python train.py --d_model=160 --n_head=2 --norm_place="pre" --norm_eps=1e-05 --tie_embeddings=true --parallel_block=false --init="normal" --lr_mult_o=4.0 --lr_mult_down=2.0 --decay_fraction=0.66 --final_lr_fraction=0.1 --batch_tokens=[32768, 65536, 131072] --doc_mask=false
MLP neurons of a small language model. Each row is named by its layer, matrix (up: input weights) and neuron, and shows model dimensions 0-159. Each number is 128 + 24 x the weight over its row's rms, rounded and kept within 0 to 255. Numbers have three digits each.
After each neuron's rows, "fires after" lists the tokens most often just before its 100 highest values on Wikipedia text that the model never trained on.

L8.up82:119096126137079096150110090155160112124126170114128107106083148140100088117114130148136140120141153116159130121129132074100107130139138159143116138117085120142138127148123123167126142127109165063176154183091077104110143143107147110141148193096118140114150147149153127106196119149137108176107101120155162088099127140125130127111116152165126124121103138146101150122115127108102092143123112095123136144110117156161162118148144112179129110146144113133127119149088122131148147137098115
fires after: "1", " C", " Country", " h", " c"

L11.up52:144141149136089146106101164137157123123119133118143142109117109132122137123084075096127126127137066131114171138163157099118097158176125170147133139109079150154097118124165116114110116135109131126126113075109121153133173105113148153138172154091114119137114121156083150134106141127130120104124069149138172075125131094148141118097102119121175119117135133128145170158099169161105117117141152102135148114116104134129113148135132129162135183141089103148135163131181140125105113137116146
fires after: "\n", "-", ")\n"

L8.up273:139181092126084153162136115099078122139150114099166120099117154173117115132143158136139136148115119126163162149149124125132129130100081130145155117084117157165130144146118112104138101125095149086120144157125112097131123093164105146131137149117128095114142164151174097125079120084118139149166122139136143131143121152137107101155085125052144143135156132134112080098113135135129110138148158122121126134115124140105093172154098135165130138123133120114079145134133095114191095111136128
fires after: " L", " l", " B", " R", "L", " H"

L2.up12:091127137100099101141117162092072155157160098149133095118143118137151110109163144166112076129146136126151154148093126132111150101123123108116144144147140150148140144099111121135176133168137116142159140113100149109127107149134148178116094130153132153118131115087119073128132170140158120110150116129158139100117118085117146134114089103095139120103154099119167116135082136122141102118142124135121152149116105088138132128155125132109117184109167127167130137117116092091177174124171174
fires after: " |", ".\n\n", "\n\n"

L2.up240:105123153131176141127084143085114137117173121105121130135103125126126126174114096073142089114169137125100113132099125133114192114144154143127181129114099128097129152135145102141165098111154123123143136148116170101179098162146129132170116142113159087134146107164113097156099111095129092089121095136121132101170171109097132139101137104144152111118109124155091136131115142120160114087160118148144159155121137125127091165111140113124131115104139094152112132131108153100130124072148121
fires after: " (", " code", " Total", "DST"

L6.up88:144122113125141096086083094174154105165090121097128129141103155155135121118130130126149125212158122135144128104128106108114128126131110179106156169149131135149105102068140147096110141096126135120114130130150124135110120080135158129124169151115149088115151131097108142113144160134110082121110103121160109093104129183115121120196136109069132147137133108156134108084147113097122122090156126118129101134137107104136158159150117163164118159122129161111110137131148142124096130122127125
fires after: " |\n", " =\n\n"

L4.up36:136121115160175147146127105103149159085114192111162115144127105092111136139147096128158175095141133145123171091132123104108133108121104158152095126074158129155120114167126149111128152102097139104090118140104159159126147105124166139136146122118141124101114172134098149126163112154109066075135161096167150163147070112136140139116096106109167144176153114130117152143159146121096126126141107127155134139126113117130114122143140141122128130147120120109114105109151172128128078132096125
fires after: "-", "|", " •", "\n\n", " In"

L2.up17:153137154112094122095143128083130139135155144159151146132153149158099144136117144159091150075116139108147131079101103111157150183160106153139133108141154147106116111124112107175132174186119112130124115063110139129157111109046160147138124084126154135108129092111120125121102119108147119086126112141150111172126136128118138136099123132096125105158101118115106148166161128127130110130122130157118149134106138104133118169126135126067099132140138087181152153125148110121130115143131147
fires after: ".\n\n", " |\n\n", "\n\n"

L8.up138:151113105141141143116165139150175122109087090138153105091048134113084130166167120129130109128117094085163139105138134112152130120122138136126106098134106082145137155138155068177104153165158157112114151154091125148125131135163139106115123149119148151078140086138129151144108138164123091102126128124138108092115140152127082122140106146148150168137103110091142090128160127141153153128161092121156117126095144124080137136142128110172087148118126103111118137156140127111136133125118141
fires after: " C", " P", " p", "C", "P"

L11.up50:148153156094154123182141124105122131125148142143132154141125132164120130145148163165107132139122137131158117095131094095155104141106123121117136123122106141149146156118138124135172109112123128148132144115097109069127101115179087109133120097110143168083144119091140091119163160087116114122143112101124152107102123136118074158129123123106125076153120097158163096077139119185142150110154163116132138139140077136136125103141130115127102149078076182166156152142125121109142125154139130
fires after: " |", "|", ".", ")."

L10.up136:143128122106149111136067126118101130158177118117117126159119098150085096123116113128120106133101156150169127133132151135133130096115151133131163106143110168146055104144131135100082157146115088144140135106125120145126182118114122138118121116133113091123108141103157118124175165136117095124114141113142118107116119142129104176097126152136167152126141139125177183116135126176132113129136097101111076135155146141112154099159133113130148101108098131147071122153136109165161137139196130
fires after: "0", "9", "1", " ", " ("

L2.up218:134099114150129117107107095095117113138103121114151114106146121107126168119143138106151148093117136133090170076131117097141123150095103158132155102123094152110148137156088117148122084102141118150151102123095164158135104168117108150121157146103096154114147176091119107103108091145154110112124169090204119165117139188119117117103147125119118135109123130138102094105175117115168146113128092122097075099096131135111107100127108136145092148140099111124163141155123129106122119131134142
fires after: "\n", "===\n\n", ".\n", ".\n\n", " |\n\n", "==\n\n"

L6.up305:110169146119138110143171166131143096162152069141132127155096104142141104119132145121104137139115189124125127107159108121142083109148126194160137121159148135157127129120138142131124131135093175114113089128143138125113117137150113137101121111112138119153145145154108144121063136097137128119053167105112106107164175099098125136126087113062133124115098152131097170107104112125144113134157100114130118133131149093120147127133131132165155104138127105114153150115162127130136117102130187
fires after: " U", "0", ".S", " m", " No"

L2.up25:142125165116140117101135182088110112140128123135122078121117163131101133100166141158179099118120161133109127150153153119131129157118109151149100139102096111159102113176118123106137101153090151118099130076106130160128163108112140116106118112128110142118124144154117113109161191114123118109152102137140125102114114148131091075133174155098137140177106101088126128146102176122165168083114113124145111129151092122141132150103131138133152156118125128111124140042145144136118127145103139
fires after: "\n", ")\n", "-", " Apps"

L8.up111:137111099116099135138116122160120124131120147124112135089097155123160121150147135135127127109103102140109137107114099150105128150114139158159081083094100119092100138150114105118133115135125116145107108143154147134091166113163133091142154117079100145095123143137114149095077078151116135143136114089137183147116117165135133123127120096154128151111138136162140158109120143137161142129120185112121150165110163145168155079154158180141152119124113159082111159109102174158093099093131135
fires after: "8", "9", "7", " he", "M", "6"

L4.up101:149107104063122137107119115146145144139151124140143143117115149134108138133136105136119165107128063096112112133115166135091154156173077120129129108146113144171135097100098149146102117105118138144151134103100137151158118146174153112169145127134125108115128102113150134143116149110110131124103138050121136131118124127126150107125086149140139104137155157089136181102187112156130127130138117148114162169162156076084110155154121134148124128120126096105109104127121132087097150145187127
fires after: ".", ".\n\n", ")."

L5.up54:130127142148134102171181069098131141097179116119154093090131122123127121197134107129147141126149111118130096126136148108121096127113145121129147119125157157169132120151150118104096138132140100126180133093140138162080104130167156170150170142098134074112195139110095113131153149153100146163119139143138095132106110097173099107119137160109134118141123116106135169148128138116090104123127120130119111129105114105116186134179143147135095172127125119143131130134111128146133135105141144
fires after: " ", " \"", " sub"

L6.up124:137112105091089106103147095124136122125118116158154084151150161145117152116168134116105179129164132114084142169113126128137139134150145111144133116148143148084139078116166142097130127159127108109150133124127094112120079114127126128195107065091138124094145118100146134152133113101090134120094074154163144125104111135184148129101139126136140085135133119142126129151144156131105148134166142116119129093126158140140169131136093113153149145166122124125172157126078095121100165130124103
fires after: "2", "1", "0", "8", "5"

L6.up93:098132156146111135151152087121126146135112125125106157103129092171131109135145139102144112111144154130159178062149127100124163122080041122139107142147136163141146161098121158154110089156134103149127112135148113174150097122122120109163140127111145173129140157135133172151128121130098106115151133115117140122118147127123174126071113098104151098115100099101119122098189108117118112086116101125110122145103130140131194152129128138107133150094131146144097130132169109117134132141132144
fires after: " M", ".", " on", "uk", " the", " |"

L8.up194:123078134112089132101111136140137134082142134120084093052091100151109134175138131151138173173132126147162151107129103124095121149109087127124142114137135140180153136101115155165154130116134108160153147147134151126145169136115190173158149129092133129145128135117120113105112145131137105132127115147163118073136119096127126168150148123115138135112063119128163108154106096136141115097121126119139142173122155138171140092118114183137136151120129086127121138122123127112132093125166131
fires after: " the", " n", "8", " (", "P", "C"

L6.up235:091130119114161103110147113098131133151112132111104115145116144109099127155097124114085145156130169088151132190133149134096144126120095133092110094173137135155089130153133098137112143120116155110121099094135128167134145137134141123176135133104121147118179097097165080124135115129125116166111143138109155137091163099168154117123132110156156081149127097128100156086108132158149168135141162099139059084115116148119133107141114137141114119107118120130149091162161146131148122143181139
fires after: ".", " (", " ", "===\n\n", "==", "born"

L5.up274:138138128127166173130121109075123154088133130134143119098123102179141150120137120089102165110132111138141168130082165109106154177130140124099120123158149123102088112104148111127083111164139144134143120165127119185127159158117118142141142136164121107131124152105126114140150142135161162134159152118112120100136118080119088124097146112110165136130146103134104163098122146109102153115110087111140142131109104158094136133103131130164148095118136155107083088064126165148118124186136109
fires after: " (", "==", " Chap", " co", "S"

L4.up137:123164144148093150059098116158085125133105116153140106065114152136119127116121141137174154102180107108147123130140106130142129171147116134142146079142136125101091117089143111152141120115131120136142127120132120164124179135154130127153101132140151119133089118127154127106162111129108129119113154132116110112110114117099133104110128132132131149114143173075076130113113106116131164179104136137147153122106138107122182129177114128177111091129137187166143124140126124130150142085135065
fires after: "0", "8", "1", "9", "6", "4"

L2.up226:159105095139171163132112118167110145135129119142150144115161158144109148153142134166153134140106102142105142154109144137075134169135140120117139136127167136123091116078147125094111146117167142113093078135122134062142082126170157127136133118126132111135136082123163125129148134123108118075155112113116139175142126125155107129153130133085153150134150116110122133097159095096123113139164077114117149145106151067105106098118077096168133162128113140142119164155129093104147112125123138
fires after: " |\n\n", "\n\n", ".\n\n", ")\n\n"

L10.up238:168128146140124087129121089158121109119110125090099133094106150146111169109098154142131127118071128156146125145102095159102087092120094142069115147132149112208130131118150147142095116138141119112138132180071052118125161130141118124108129100138167116144118169084147117105089142107185148136138181126160147153096136143138099132134143140149148132134132160117128164116135105142108141125113121147131114128119133117121137107140106145123150089137133127141114160091106117155127150147149129
fires after: " one", " the", " W"

L5.up212:155138122081120127153141158158106084158171126107109090112089124120118101107110122119133134128127109110175123140141108079096133084119142115131123116125123162140135100163134128190113105171114104107140147105111140118150129159109143163139113157143117100146134105131133120150087112197141092113113143141151119158123086181158132160134113107133118100136084139136104162099073167130130117140116101126128132105104146154109131107065122129136141106139121143144097150089162099156131101100150156
fires after: " H", " M", " L", " W", " Z", " K"

L6.up105:112118137128090144078089131102094130170146127104099099109108138134115153172083106143116134151137102143142117088115094105098101134182122139157110123099136119148124087121185144100143157108170109124084131124125126169095132120131128159164136166100126136148112104185139125137097169105114115156139124148145137111116125134125119144137140102126178106126130157160129137147143136127112113115158170147102154113118123152156123125130145153134122187135120105182101158137118166147094082088115158
fires after: "\n", " Website", "})\n", ")\n", " sq"

L5.up220:134153105109161120148116102118164137168166151115117113126138123128110093139166143095138113132156145128147166092141138153127116143085104125119138109166134143122151130155087067146132108181144091067121146112093154150175116121156138079134125122141133095119133155105106107146118128126133135108149127115102149123145149153117113160125137118125178086126111078115097103091107135137106107139122149106113146131143097195103124138108147156112091133132155106092118138138189132125108163129099176
fires after: " c", " C", " P", " M", " p", " McC"

L6.up89:123119156106099113139126090164138091110115173137104125136124135119126173130073186088069174128109134115157160155111134116107098125123102149097116148180113137116163132141109131135124105128139122137113136135135101124144146183100138111142135115115153142180121160147087124122118156100128166088093160111104125103163153098075150111100140127144142176130146127157094130107113128121133097146143131088139150149113142080124165152123178114119127142132127107105142138081117138144148105153101145
fires after: "9", "0", "7", "8", "5", "1"

L5.up148:124132099134129138109128129128144109112114107134142143119140100137121141124161177117106134124116114127086151099170159120152137128140167146125184125157150085142158156173133075128085139154141119091124178151076111087091094132139157162154103128136162145119108162148122105118127115136097086103158105138128136144093144141152114151114124112115219101104143076112163144089109149115122107131130092126143146123091100126117150131181138137119126119135111100145127104114127090124118103150135115
fires after: ".\n\n", " |\n\n", "\n\n", ".\"\n\n"

L2.up288:082121083149150129125108144139123160121102113150125151107144127107147164169156170099123120105138136110141146107176118064109110133082092125122141149118132117116121093125160135132092131167164161122118101125086144133108084159139088156128126128118117158074083069124165142144123156125110117132156110158151128181154097112143079105122104108085144136112143146114137124132154096149135107099117125150137132144134141170097140080133135126171133139151121120124138123136135087163083125119133141
fires after: ".\n\n"

L6.up155:090137110101094099128146112114111102166156141123109145119151099111156147144113138133118103104087103151125126139060155117120120084103116143113162118159142092150126121107141151133201097134151128128079138129150133098082112178109170092095116169137155149148100140127104149094107120171121144089148122156156193113140099108104124149105119098120102120126117159116154124099129127139120166125138176110140148126126151082121108144124115121164139124132110134130125133163145111097157154137159144
fires after: " was", " were", " is", " be"

L4.up270:118142135142089117161129091102107196087176172146119114131141133081142119094151135134146128140138149110157167147141139096139153177154149105163113153131121094123149149094145098138113126163163166108130112133085118128133144138134114124111113109145169125150166141146072134124135163093142108134128109102138134115136140123095126073142190110132105093151115128118098136135124099115139156140133103097127096102066133142106144117167142157100127105144112099126121118138114150134098167101157157
fires after: " ", " (", " \""

L5.up107:103115079130096100123115120151165142164148129123106137138110126162144148079147149124100121162134152146088150099125164140135073094146106156138108135152140138138149143149132159127125133136153139135128093098148142126128139093106125195171121151144152128130105151090081099098139093140168134127140132123091134095089132122132133120090133114108126124104146119137120171077102127110157126101156105108106132135099083119116135171159106183122146123123101123090156138178118161150143144127174156
fires after: " member", "\n\n", " =\n\n", " was", " director", " co"

L6.up60:140081146108154069165154148107157096117133103144158140129094116097129116131145139154152176123128110143154177093149151189107115105182086133124152117146095121147133137125137138098146154164186121155100156120123125093090119097137155139125162162130100118144097156151134092108156106076119146118109115106113143098119154115105120129146142119099111132116127113154129160080137120118087081154122101195118162080125133123132131108130118120136115092132124130135133136133121128163114107125133134
fires after: "0", "^{"

L6.up100:127115107105134111152128142167084123137148164132146095105117130114110131197141134128127159100152130123150151151116155146068142166111154080120126110177098146147095107144132159091139117124104185154143107092122097153130148118128116124141152109135113128093155140153138148144159138147142118157120099150135136102138087112109065124099093161122135126139143121141115149112143123145064084177166125116108086154114151116135142137141167116124124132159125122088123153106097155148132131098169141
fires after: "1", " (", "In"

L5.up108:144133122156098131125133066077126141127163170156132109149144149167137134095154128155138148118115148053117138139137139099098160156105130092160134108115156141132147136110129128137126131133089122115145152129165121121129144107147120098106127088112114128088159128134129092124095163175114098118116144142122117167101148152151109112132134115167115114116111087188152130126130110153112162101084129139137113106086117139116123177150141119118123168111152121159097139166063104084126085129125116
fires after: "2"